Part of a small language model's weights.
Training: a variant of Muon for these matrices, 807M tokens.
MLP neurons of a small language model. Each row is named by its layer, matrix (up: input weights) and neuron, and shows model dimensions 0-191. Each number is 128 + 32 x the weight over its row's rms, rounded and kept within 0 to 255. Numbers have three digits each.
A block is one neuron, or neurons of one layer that tend to fire together. Before each block is what it responds to, as a language model described it from the Wikipedia text at the highest values.

Infinitive "to" marker
L2.up97:195137075109124144135133110111107119082130110079099096082138126102128126135085120156097069126119118178141096142138156182131136140138134142142137087110139126183092116137116135167142096083146122072198159143091124138072158076116103112120154093140112108153154090123151158180082156205084141107130086137103140128124154089196070101143124096061145173103120136164086117110129105136163107130106134147129081119133116083149102137159105144079096157093108131177140154124132114134175076170124125158146105145113118131136159152091093118137091108128127140091082192163185177114068168166087120106
L2.up705:155100121107103124166100174131122130080182129064104109104122144106200139119166125073108129110049101221082157064149207160099115099153089121123117144123175081120146138176082170156140142141120099177126132078093176110120078158108156088104153113132127108158122151137110141136127108179075112075136183096089117149169127116170098084158115089080077146123134111133116166123128092174149086070125130108154150104081149089168173131131099100092177158126190122178075112137116141133094132163147102103118140156176120194130072115098180153061124129112106095127138055127163163086123120145084109088
L2.up825:208166133137083135175151107118146145116188153114068121101119151114171136111051143155070117159105071138092130101093139117131071171138130151164102088163112073091125098189075167085144181150131142088094121121107127125087119138127136095152120123112115133129108182095083085182134114187081096100112190114134166175147130138130114086104152116094152184091129129143048059114119139117077093154128198139116116092115110135146078155094126160120094165121115091172160101172136120071085099113107084149110202084125104137139159170091130122169093136130113150165112088113145184133116136112089144115
L2.up1752:174133084091082124165103134090131125046111119125076168135089179134137116211116140067076126155087157116127099156153164106130075152156132091078125122112092137158165145177116088132094124111159098080098163136111080103128131106146135059113181144143184163139190086092145093164119129137121171089112109182123126189111142133188101158112098166125107151104132105145146080186162160121197142149138103121131128093145102116148113101108172114143134140137077147147167152176110110129134138125123163160143163108155119124123178108132136132115164144167132202131106147102130145127104082090171164123

Predicate verb after subject
L5.up185:076152097168158075119061162140065087150130137140144138133163114169124114114109167137175126120151168106144110160150121184094072128127142144160119100103124164102146169169162108145155141164082113123221204104118152118180155118161183166106065172069199116172092114133102137081093151145126110109141140150117132113138098151119133171145098118180130154176139109103142088043169117155101145204108147142136166137137067087141122115121108141160128101074114155139133136109055168117158146112122093112103131147125094194141111166072090173096166154082100103116139144158174104123111218127136152106
L5.up520:115169092184151135124143145071116103080040103172124097121127190097082151133118085097106124136150156204111098109137132130091146122145161131098143139089125182111133117147103149151146145183097158150142071138122077109133090113144141111095145101151146120133187103138119178101103144134139103115068169105165047162140101111176116085120174111104114078111165144119142140124149127153119113121098136114153160143162152120114158122147065132102081155147137143139137081088084178107092092092127099036137149181102106186139138156051064146187191137079129111110126162117128117127142081117143140123
L5.up1025:135099080158081126108155130189174074127080176124154174079097114069087142148131138157116120138080090162105154123079078131165179088136110139096064093120118103136114144052092146123181122127044106136115098093116092099125112132156132102090129158181146114151123133147076148082104101177168054114090116163112130139144118113108132080160122181122134121145190112097170134140090186106103154105170171157162130132114154147130123122107076163133128129109045148206155145123128160130099141099128054117102129150157148132167109110142177106083159168091144157090119215188126172138123086110189136066
L5.up1326:070175093232132092115183152149064088120115150077092126109134123149132091152138148100103135132162105179094114115129122152089133104171173145110138099109153120100058108131114112175162128100126106086109150137109160092122113154212170122062095129103151136140105079146066103150074127115123160205097121138097158139109147087154081126109137153154121135136150145134117105126138106149130160102159148125084139140146128164142122133152141119180101135112153064111153067172134098103102170106173094135137110132064122090120108129110146141142149137022116056109102163092134128110088154141131102102
L5.up1444:095196067100184078097107161107089107120159154115083103141177161064067156140175114151131146115152114141117133076159168179118105114166158173098165130086126146148123119165170110090185124191097107092159136115112143111120095091091108123076076153105169080094122111165117091064143132129183095146109160116119165152103102086126158099171168141196154122158181101121119098112151095101158174138110150140117121154139108118143138111139084144110176115113136092129167132127144094116095159161190074106103156146111164174148103132092115133111176124118053077126101168138048135067096073135168084110
L5.up1492:127176108147164130141105084178127099093128146145204102104103163122103123176093111071165095146172112155141101122087064135114094087165144132071107154083169144101074092125070076149167119133099141106130125180112169075151104161080173145076180191112195136103149179100096136107125088188141141090133075137135171101136115128192150102139134158110164136098130156131136114128162103151102141149083151142138128111136095105087114110144114162089192129145148146146184221137133132155134079133135099081182149155099135137163139106124130158173142135102108134098169128097125104129147109075150079097
L5.up1894:100146133194139167102164085115116131127114157111180129043097130130163156150148191119127144106104146110105127137153125115114148151134148171093083139153131180111161119181201113121112134117108076104085079113084151089153110135174174131153103106084037130182107132141164152142076187121143100125109118134162165176053150127186062201121161151172137097147139151147111121128151112110125132158170125161126081082161109119111090107108112118127085095091163155164076130053134113183120116142128083146175147111166116143173108075163187149173116087126144090126086127117124136114072106107125141122
L5.up1969:149174131152158142115129099155144166068045073187155096117160168114087106136124152155152097136108101120142126134176091162064114101112123147074163124090077126056109127089140133139174163171143130132129118090111113126182139165154159082091144148173150139152160109070125120069090156141167179114194160152125142123142103062154134121110085136106147105118093138063125137171174133126093136178111086108122105147156118107156084118118134095119121132125136173131148163121119154100119158108142147179049129091107115182148121152151179179155110106106141126101131140127150104131176099153170087119

U.S. military service
L5.up216:098107114140161109136116080103093216100157154139164098124104123130139181118158141114153097128150153146177076171108148134174137117178093145141150096151146149066077127180171122126128178119171137127141148158189099101126122122197135175174121092140115103089180110181150076115178148162123097123157105141106183100109158145077041102092113112098156155126153070085153127111112136126114104111144119114184114116143112094102170146116101093135167138169137159098164130109126177111110105133140136142124065181124126155115099103107170160159139149163101119146134073126109133126164155098199145118
L5.up404:174143164127143075150077122134126137139137145086132126077142175146143133110109162138124174126138131198111122163122103095070122117215083067094111186136106136129198149152204129109115135085148112140168104170146114170108089030130133179112157111140121143159156041178154102113177114079119151076084112150130177101148138116159106106150120125109077114166080106095092171126119122141104104092181099138179103128193096143171095100058163163108193154105168116104131091130141110129153112072115102123167097057099164152109125098117127139165123120149100126080162122170102210208095147125164112137
L5.up1524:094121234141150166172155118106163159115101134105084131080077148126127116118143122142125142158150152194162076160112143128120159105155099101170172117095123121110176103169130130163088144134118096095126119138156159094124122091142152115155137114136135080170113068218140090103148127085143133113115145185148187084111102145133034134108154171093129166174174138078120161081128146140108100117131108097156123129161133150116080113136104139185175130140134109064158157133106097160128103135198120177168072120102104113103143124082188067096120150103143146113178117161144184099124145107132125189
L5.up1528:081141165090124157128116065120148126130105161125173130091078148080100123127172171155175115229113157124137081148126114162118107147150102121131177139156122073072161157129131108088208067103148096121162091173169099102190118145188154144143114077120179131070119148170147118074105129144151082102071134127118103115135086153175136081098142114137099091160126146152119129103156129145145130099114143134107065170070082104127104078126173127117169121070109113143140148104106106134140087092146117152104149113102180159087102102105128115141147156160127131087109073130137112122112083139164149186
L5.up1570:157086158082102140094100118156128155103181128119143104144154125128096168115180120106108080064177181080138153161186124184130123106150120197110112091118169144129107125111162158124177100174087140114157079147184140146189194108168148107139103079132078180112114138138100152115104083124144123159127119131137113134099096110129145147106135075145199124153110146090162102200110095074073124108162138187196187086162075070165075105063120158126134107108154089090070145139195059163108145148165211130171131176162095116195135149062152129135125098112180116106162139158144158120131118091072136112
L5.up1713:135130145106169137118094101130065158162095156061134150125104135111079141112136173167161102083095108145086142118178139098154033117146205175128084116190159110100121130141184088144101105108035103115137072159143124183160151095110100079137156125127107128139124196129115122126118147139157179114120148113139172130186089146141124166133083199143149162144136163168171140160187096159122151138113111099086102087104166122111066098129128084153157167092107104211162079166154087089135130123119131058132098082123145128165132147097128208139096175113095108140105114105127170170151119130097102157
L5.up2009:170137135128133108106136092119154154136134147082172128180166197092144105165145109095163118145127110139121197132125171149113106112126089137136199095114078136148149135114127143140141088106155120114141131057120165068104098085125158154133113112174174167110121097100199119163171168147113118171163075168091192127122101122080125153138133100139132125129113106112108091114153185150189128110062149150146086106138098150113146161100133076095148116101169137142082124086101088105109131128170164044131183139096149170184083180139073152210105131143153105108092144152085147135176158152162104121
L5.up2172:083127115132134131116199111058061097105198136087156117100182129190164154139149138191124102103106114143156191069106144133103127082105150126096145114085185181163132114122168161203158109134194080123095047187107127143154107117120156080080120049095112124131189067131188134144196154099191214147118129169102098173084129165167137174131163100146154109168112128092073130097124124131125134152129130135131125097120161126151075084114088121084163141088164146154108161071149098147111085176140119157168085133134112189114062089182128170128123107125148168121105129192168148095099147148192185065

Main verb after auxiliaries
L2.up213:092137047091092165152080106110184091103140156107176089095130136113120109179102084151120163126148162086141125156147039135132158112089133096204106157177121123176138098128137080102116134133148115173183172127125163137146097104148111119194144164148154112120165146107086111111128121131224119094151105096100160181159153109187072132046129149093156088161119153138104142143113142140141117144100137118130129139095036152126124088171131096128097137121085198093128116112136088163149096150138152171125106147151174145102169101117161139118100166139141121119134186121080122152211099128082081162
L2.up224:126165134166132157179151118108146090080223126109100058155088112100093111140143181107172088097070131177117109094147131098136080117087087135075153169120103147114096104107125071157181153192133198143143146146097139088082123082109122129093121154117171121146096091122137130148111130119125134150123126106150114188080169121158080132092128059156092184148157126172126123167098140161163145190109172097135130067127118121100078166127133123142144111124112129123121134118130112155158055103079131139131174216118172158106101114120143128100097112105112176079130112117085089110071146096157078114
L2.up699:147185089129099189115154185138129116099146099152144050128133110117046169174082144157180149144114187194130142144103050162108193110121155135100126149096158099166141150119133122145123150121108113196126133135083163110118105163121071063128123131141132123104128158116103153072149121146120150111103049099087151160141174127161055115128114147147129150157131096153129157115142169169132136110109187094172119117132093147160105112096179081116093151154103153145098120076140165171155128167082104127123141119089124155104142131125130130043172139093143168112134177147142107165102113121128144124
L2.up2105:156151088177136139172172123085091124063167143120151100140155120148087125155153126130195173155127095187093136091126155148178152117104127173045089127079180107171076103152149160117173186114100129192160108163106176157146158133139148087126092157151086088150128145076096041124208153158138143137106084134167161169109179131062130117129131115128101128148120171139089097094155117156160148143121157103137060088098060154172072142147102213144104138146099164159144152149072094122081135112154116129141134181131078165125050083125124188065075115123084192130175157150111120110137142140180126071

Formal titles and fixed phrases
L2.up548:174086162120098132132157135117144123179098170111108088153158156144132066118182183155098131179148167171153114125187134107119095131130094144115142117093136136099172105172141156108104150120120182075133127138148150154167072133109106187146190086085134106179112104122167100145097087074148054175137091085178188118114138174095002111099130188117101170126124123117135105116188131126122128160183103112154126137138103160089146170139106124142113115125140162127157149151167131148194113111203157120074136171206095095130117130077178153123068142149120097121164121082088117185156167088148133144
L2.up1186:081140183123095136073167124070143180137111174105108159151097107133108129068110193160123137094092132129051109149146081175128161089047120124128138103132163193089107099132190116126087112122122152079121153121123138094130170131132134154106164095181091073077073184106165087120121165179187120156130108147091163072152137114156156145116135180117154094149111088115145158154161185114165140136153159168161109100146133186084155172128092149110114091222119119111169126118161184138168169088179161175163130159152186094174089147110101142125120097117135075161091090163121129077141147098070099115
L2.up1513:117176147063086125115138128106120171154115151161163114040100129191116134105124181109145135194098172109121088171160110173126101133108135152132186063112135161118164100162128155159079107151115163090087117128094090090158083122139118214154111087101182078153117149142164098153114083128099089113153161133121123133117109181131135120094081163090086152195113159083134170078204157124141126093182166101155121152118096147078142102154123116130070172168193118052183112123109116134151141164188142141134129157123152109155134111075116172092122116142107132093142127141094152116137164152071068141
L2.up2190:129162122157106102111182132161103181157094117086180133125095126083140130062094169056068102163089160130172108115097136084143168116066095181128130136064113199150112122153115146134125181129085127108150081107096135119126120093138125161063155072174132101130104134171180088124159092112176082093125184113114161129154117096132155124135126097128197151160112104136180101138176171158136081102140090121085117142166203135121123108106095072139122114103144126162149134122144157113173133131183179082128172121147110180162117192010173135089091112145123181147079123163087176122150155094162134145

Military conflict narrative
L3.up623:111078101127158113138132148107182174151129108073126090134126112154137122141146149182092089146167156148197082175127139203164166126106049105154141167172125150149160130157124124136098171082108108118126131107136130063137118123185116177114069127125179117142136125114135105165106134149115099142129186108137183072093122202195134140108200157136138126129126077125108167095124183125158158151128149133186040148145114100150072196070117130111113145120185142053101131126090197176139064109139123155120092085094157106120140109171171181140142117125124096077124125076135132150088163054152130111
L3.up1520:129086101084155137165116173183122163112180059083143125114151092108145126156162116161152053213142144153157072133093117177118115096165144120126105153108115128165175148169157116149145070092163104150134107160217149159145185104166133096133119116096101165168191078152159113129169199139092141133179155148093153069099130138135133149107135118152153166157095102051112140116162149126151105112095175120141138179088093180113138139173097123130160115055149158061135201154152162130104101064132107112122187120103124132085156105110147094152122125150083131114131093139127154141082190064140152088

Object noun phrase endings
L5.up705:107166155140085149116125086110159145120137100147088080093163094065112133135143142121133194171151129179149166182135123176152144079123087096156118148146174163115135139045143069171126126121097122142146121110142152159118114130104115116108147076169108092122111184130181173165136094133118063079090171167110116134148177167153092085129169121156098067130102177184103061168145108143163125144131124181125123158153100177107177144122156186136143116171127129168162130104147140149104201167139096129086097154167118082176043122130128113153115103151194152141098160134085172171062141115153149149
L5.up788:130182074160127114113191141059179151166120155108103089129185122052087152071195152153096124113148109107143120128133092089096122147141116194164129102120122158171128131116150106129060103147142104177118115154113091137052083131124149097132154132134115109085174118133161130162186165173194139162128086127157171124161173056147058133157125141175069114176118122168147102066132165139076118122122120173101159095104144131105135126167096193156136129120060078113160197120141068139140185162100130142183087148114186104094080131126150085131085128136092144153097112156112152094107115112132135107
L5.up1178:115167175139123121123106119109143138143141135149056077114192094079122112114137158198172138080167114135104162148102074177097102108164125166119126123124111158134084094143112106141135150060198137141075142153115036129136144097170091150092116146130106121135166188134157154046133106194109072169120155135103123148149112119163135068101140124134108099182107193114170179093119114120070095118144104107086120135114136196067148148230096181098162163144137081129120158174126157191129165115143135145154103055101134114166107102132146113111182128166153162124103143135083124121127126122139155113
L5.up1727:113148131142124075108096099035178187133169197154112121136174184132090117108225091117074129071154148153152127110103140184121103158128133080105117172145117155096174138163167071122135090102094128079183120131121094143113199116158119132158122215148095117058104070148121099131081133150077069099154140182189165153106124094108085105039152089202134090105153143141128112079187165125118107153127175172151145104136085190191168143109151166165148112125155129176080119157064121181082125138111135152147138117173131104143146122181160160111101125150048108178138132102071145106070095126131172045
L5.up1883:094110143178086139112138123213129145124094156101107075138109116124120135048197122106149105098172078147172140123108117110118148174117087094115156085150154159159170099076147146108190054102132090133149152078095136171113103148101136067129101086112124090163134189151140123106129096154132123177105171157095104115180109129105170140168125116182096110130169122098190151079150086151190139151093131157103146083074103175170127103129109148103136172142108100175128099138162184151181088148130134137122110126205119119113117103053127107106176174132113110110115128101079190141126168144109178119
L5.up1960:095181139113122143176181091157173127145124132188095175129163116044130140126146146102139104141145133123120125061115087112077141161129075114143169093157121108092122119107127162149134089126085118162138198138190155168093053148135139123135132064096079133140156134170141154072105071169098137172088175138176163159157090080115106095106172130131118158119129108159131127106140103149174129062171159159092102143105176130075124124130109110126128156137131098117090105104112091126121156162094145159119145073098131103188078114108131095183121184182119211096080131105112135120080149086132137049
L5.up2019:092202140181120163161117109140119168121141073168106098131065132121064138100161136103169116093185112154084123125136118191142128133136153181110048162172113089127139160135141128157171120102138132139083158141124120107125171095152180115113165102118127146094170160087176155151127166168169059131092155149071141173135092111124073131078125150174105113131129136109097140120204061095074106079131141123127123144054161156166119123139089127100148120145161125136074150145084093177128153091155127132129121062135068082094149118139181116087127144129086093137101129130111088083120143116094140146
L5.up2130:119158090113130102115048131129118141121175130068084132114124156107107088163149137161128068112123109111059119116176106118084168135142153103142137112171167107173122077099138124051093156133154132114125176139102166139118143099181137053133083126107105099141161219110142106186141129165128054132124111137164131151109117088160148077176103134093125081128104174166208149118089129146177111100113097124203101137122142115102125069136149167113174127067134126112154126229081095078064082137155107106110109129129136115119160131104119144128153106165104159125165138113125134141152110095121144084

Pre-verb infinitive/modal slot
L3.up1738:110127163095138143140145051188126129114214140095106084096173154110127053082093141180103112136163076157078118135164165108114086184173132122126133080134127126133118124090162185130173110179091145156133068115068117160111114172115069161109197101164134190123087168158114128128152088192194166067105113112143175139186096088078100118135163163144126115137092135167146093172099099135148093135096162194164096074103116092160142176109152114063117115147148130158125114136113157103103090123119158093101123123138122100175103123123127105111180133166105138106158143117115168132122130161156138101
L3.up2005:106091132148139080143222079161078105060115150115113090148171105131197078145079118095130129139123112137091151144132089106095183168106110098070135134125091041108118117055145137074142105108158153145173129116161137094117138169139140120140140154152152146163117130106143159167160157255076189137118139163136097130116098147142132124110180134169170142140117079108174127158120131110170108107118141113176103078144099195143108109089153119078119161106138089138098087159174140164138118110134157190135173178119107156107106114095152102091162100151133105062136200116156161141085127128138149064

Plural noun suffix
L3.up109:121104119124105139099123148140150156059115125071154073072136173120151152049163143120115153151207150143134080126128163158142172118144124051100118146091169122161118140146130076097113161106138146130080136117115171123142088078111107082149089121072095174087144122088144078109154147128139097101109107111177134129118130089118066113215173125178085066113186122113062135156110099171139124083109141168084099087146132125129102132102094140174174154156092097123156123075141127150138171112160103119089110155132185086127082131117112041148148093087145137075139155162088110122118091128133108093
L3.up820:106132112119086075125126133175142128116109141065133057151117072118090085077171197080051144162142086201110113119145113169121124164128106135119162189138166179153112152061138203136131133166104174087133140122091150191090097142205064135091087188086091151099101131100125067130121135134136137153120080102126148150139087118157083094157154115131144128110142142104102087063161064171125179117114086178184103147171078106085162195064123166124156129174118134145214147109109182138088140090150072137107207112160099098157120131133116097154123095191185177086136127093151081112102091098177146143

Main verb after subject
L3.up427:106193116097162215141088144154145139074123081171147125106100095143091123215098140101156125160093160137154135107114076176129151100158183141057069183080107176135149142108124074199121092098089154141121127165126125124097143119141104135083113139192133116162114124076142149084133096210142160117143064108103137128071105115160078110139143202155072098153153115149157140103173158194113202115102154088130129113131137119091128079147139063098148103151165152172199133100148141176130083137132100078113129098142141139114137137205170134122143070146159164052144199123125083155113106084115148095
L3.up759:141139064125146207107075172179124099070044157174191144076122162116094130134141120148132137169118128176152174148138085187061119126098135155109084144119131115160136177135109102144132139123114139135139146167152191144104136127164136119132117158170182107179143150105141145091105100170142132101133092132078146124136076128183126127167130144091129063152138097125118131087115130144100183123137131118170163169163100128143030109160166063123101126080138139118157154106134210169107090136066124128119140113114125143097113162111166182091185088177173153075130191165155145157094165116166120069

Verb-expecting function words
L5.up583:102172136097070145127193164221123160154100153119127135096114126103179153145120128131121080109144111148092118124113137099085117162115093099092100092070078122151135118130136115104101094103152147128155101096143131109165069168123162139132169049124146079144203190112141085106095146158128142116142118081105158095113078095128131130128102170092124106125091081139089152127156141153103078140112144124075075105140055153164077162126113125073128144118106168164161091156163113118189113161117150144162207158115171136096144139126066126107171132091125105114151097068143121161107164143123160159
L5.up826:102165146122105103147103080172137189123080110092084149126104186157162071151120135158192119150114101153110192133133164091092097158138131176058101084112154120139110106142149142166163079115155151090129158138143204131134093155175123116118157078135077101143125071123179123123110133128070148092118114109138130145122128148123125110129105180088133132104176214116170074161155121147120141118067222108095068084137145121167092192116057131080106163143112095182155176146168129128143115127121144177131074127157120090186145139105081116108141099147136070110161126158164209120062148122135164151
L5.up1448:145133061066108207113104149180146153120129135088097146097129102089130109224037111162195091109074118121121089143099114132075135124125153188140099160094100175125052138149198107134161135131095119082142074111106121096145160152098178137181146129097102137140132132158171114120178112199075140146057111131107090135071058136168175063177144135094125104146147198114117089144180122102128093142157143126146143099086147114168124144128095110117154125175146126195124145158097124154130139188151153129084131122085170165139150155077084115108166137139137118132093112119158175112071092151143121091
L5.up1478:101119098126123121169103153102125170102101091133066114145148132125087106078113114084130141082152131082116164140101126160107088092114089111117089122146157132097138147187179119177142102123099080110143147151140182170072123026186144139141136142156080119186139161162168126087056163146100152134138160080161144181073146122134117146041121115147198124135216127107119060146158082086169123190101209157055117116126141118117157150064107178153152123147176093133094154160160146096167144119127150112092162199137151096117118116182155096063114141156119142128104121112146127158055170176196173144
L5.up1532:091106120175143115168122089139113149130112065139129147153134161097103135221111078088118114080086180180059151117158131158094066115122109143143073132138136147170112198164134076142154085140138164145077129094154137121150128116105124137147143163146109139149114149101151107153139191166123120095124131128156097137054030092219120112129082216154075152113146148074173122110117133135173093145082135157108132130126148106179168168158129185139123142101106206097172098119083108147075082122174120106138118096096148172121136113124101148128145106107050144117109096119110188109065110089104100117
L5.up1843:117200132112178129139144131141119091141065110124171091093134174147106106114153130091150103173142190126188160131178136089089153165172132182125152113113152121110157185162118108132152151100178174138102146084125103085127054173130170102161104115108060174154112153152085114074105130097136107096150125121064135177136175121160120147102059093152165104082130151162141118120138146106162180124142088130163131178149104117051129191083074156169154157133106163121166106077102129159146124139134154098145121123148104108120204145172124084077114117081208083059155069101111101152122132094112150101
L5.up1992:103113113065102122149124055104155126068133224098183113188135131126127112140176093106077103105095101131155177169138106125128130091080166102106155115091126069156128101141174095150162138116144158158092126122099083123180142112149144085129094126129136133115143123114136106105090111131107098123175168109111102114149110074131105167127128097135127156116083167110151139155096118150133162120122136111137086106107129111125089101070202153153113108155159172102151172132126133078160161137130122095135170154155182069068065147147098062134131108119137141120140126110056142158190109097126095112
L5.up2072:160179070125175125198129148080090101150127107134096201161142081136099116188107143153129090118129090160128172078096112169087155121131134138126190160093107121134104195146135115121132096133149083138160192130119179136119099100145181136181156167172086092097140109119111108079148162134162113126076103127191083142131027093136164175112139094175165125120176093101115119110183133178109178088067197095092083136063102111105151153127149125206080207104104097121112135103195105156162153136206111149106151166184141116117130136123114144104111098112133132094123119099174113151122143120156152137

Plural noun endings
L2.up827:159154110133147144116098108199165119101112164097103094102108138146136151142160149096105137166055066089106046082190112129113196172106099107084150131136057149119106189143115119116179167162116123131147175165084169125162129104103091133166145209155193134068155141111143128186071180152116105134123072101147114171150100128085144145133153157141134156152119135118087096165177174142044129120158167075128152136122156101139135160127119089117145121118104143123112115148110106122081105091104111067123133180141147096120138105130106147162147138132110111158135124192143090133115125152104079156
L2.up1265:155190165101119093136152164110114111120119150094110106078102121098113182122093136163133127106071101163189084148127159098122121141142156178083062153071178126066162113130202112118161100164105092194088109112147126131087101079074129115094098186150134164087154158148106164132120137103117104146134141113191086149151064138131123125096143169117151114127127136187179115161140150108104114175186131056136129105088129117145091124166098145115129131125106082250153116119073123147061184166097140147150121185147177073058115113155141110092172113156107167162137138147097141100137115097076152109
L2.up1313:179200090113091122149125182130156172135102033159076110153098094117149152147134171165113126114121169137028107116184140116115188196110174135112089089147074110123146162219154131134160087111128168109122132154118174137101136183126060144192121108126104110088091100150144096122063134128069166064115140099176154136087136116138134167128126168092065119104138111145105148120096151176166166165147145147166142123159149111114105087111163084141146109178100137052087104162147138076160139047131043098107110124139133112094120092090133100141153090145146107146132099132169089102103111136164144114
L2.up1538:162102151079159134130142154228093125129125147076149164124125093117081138182084160107171078136100061163133140065116112088120154096159091085135108070149130146094123190069111160155141131097135180191148129145090173232155153097126104154138086105054106150104146120092095159122204084165135107089157109199153087153112161050168147112081128091104154157129107160104163098115189100110086123119148096137121154068142108120139141169123076191122116108122125086100143149136175078082122154125089144108168117162163083096096096094139107122133093176079087096153112128167117150092059171166100130149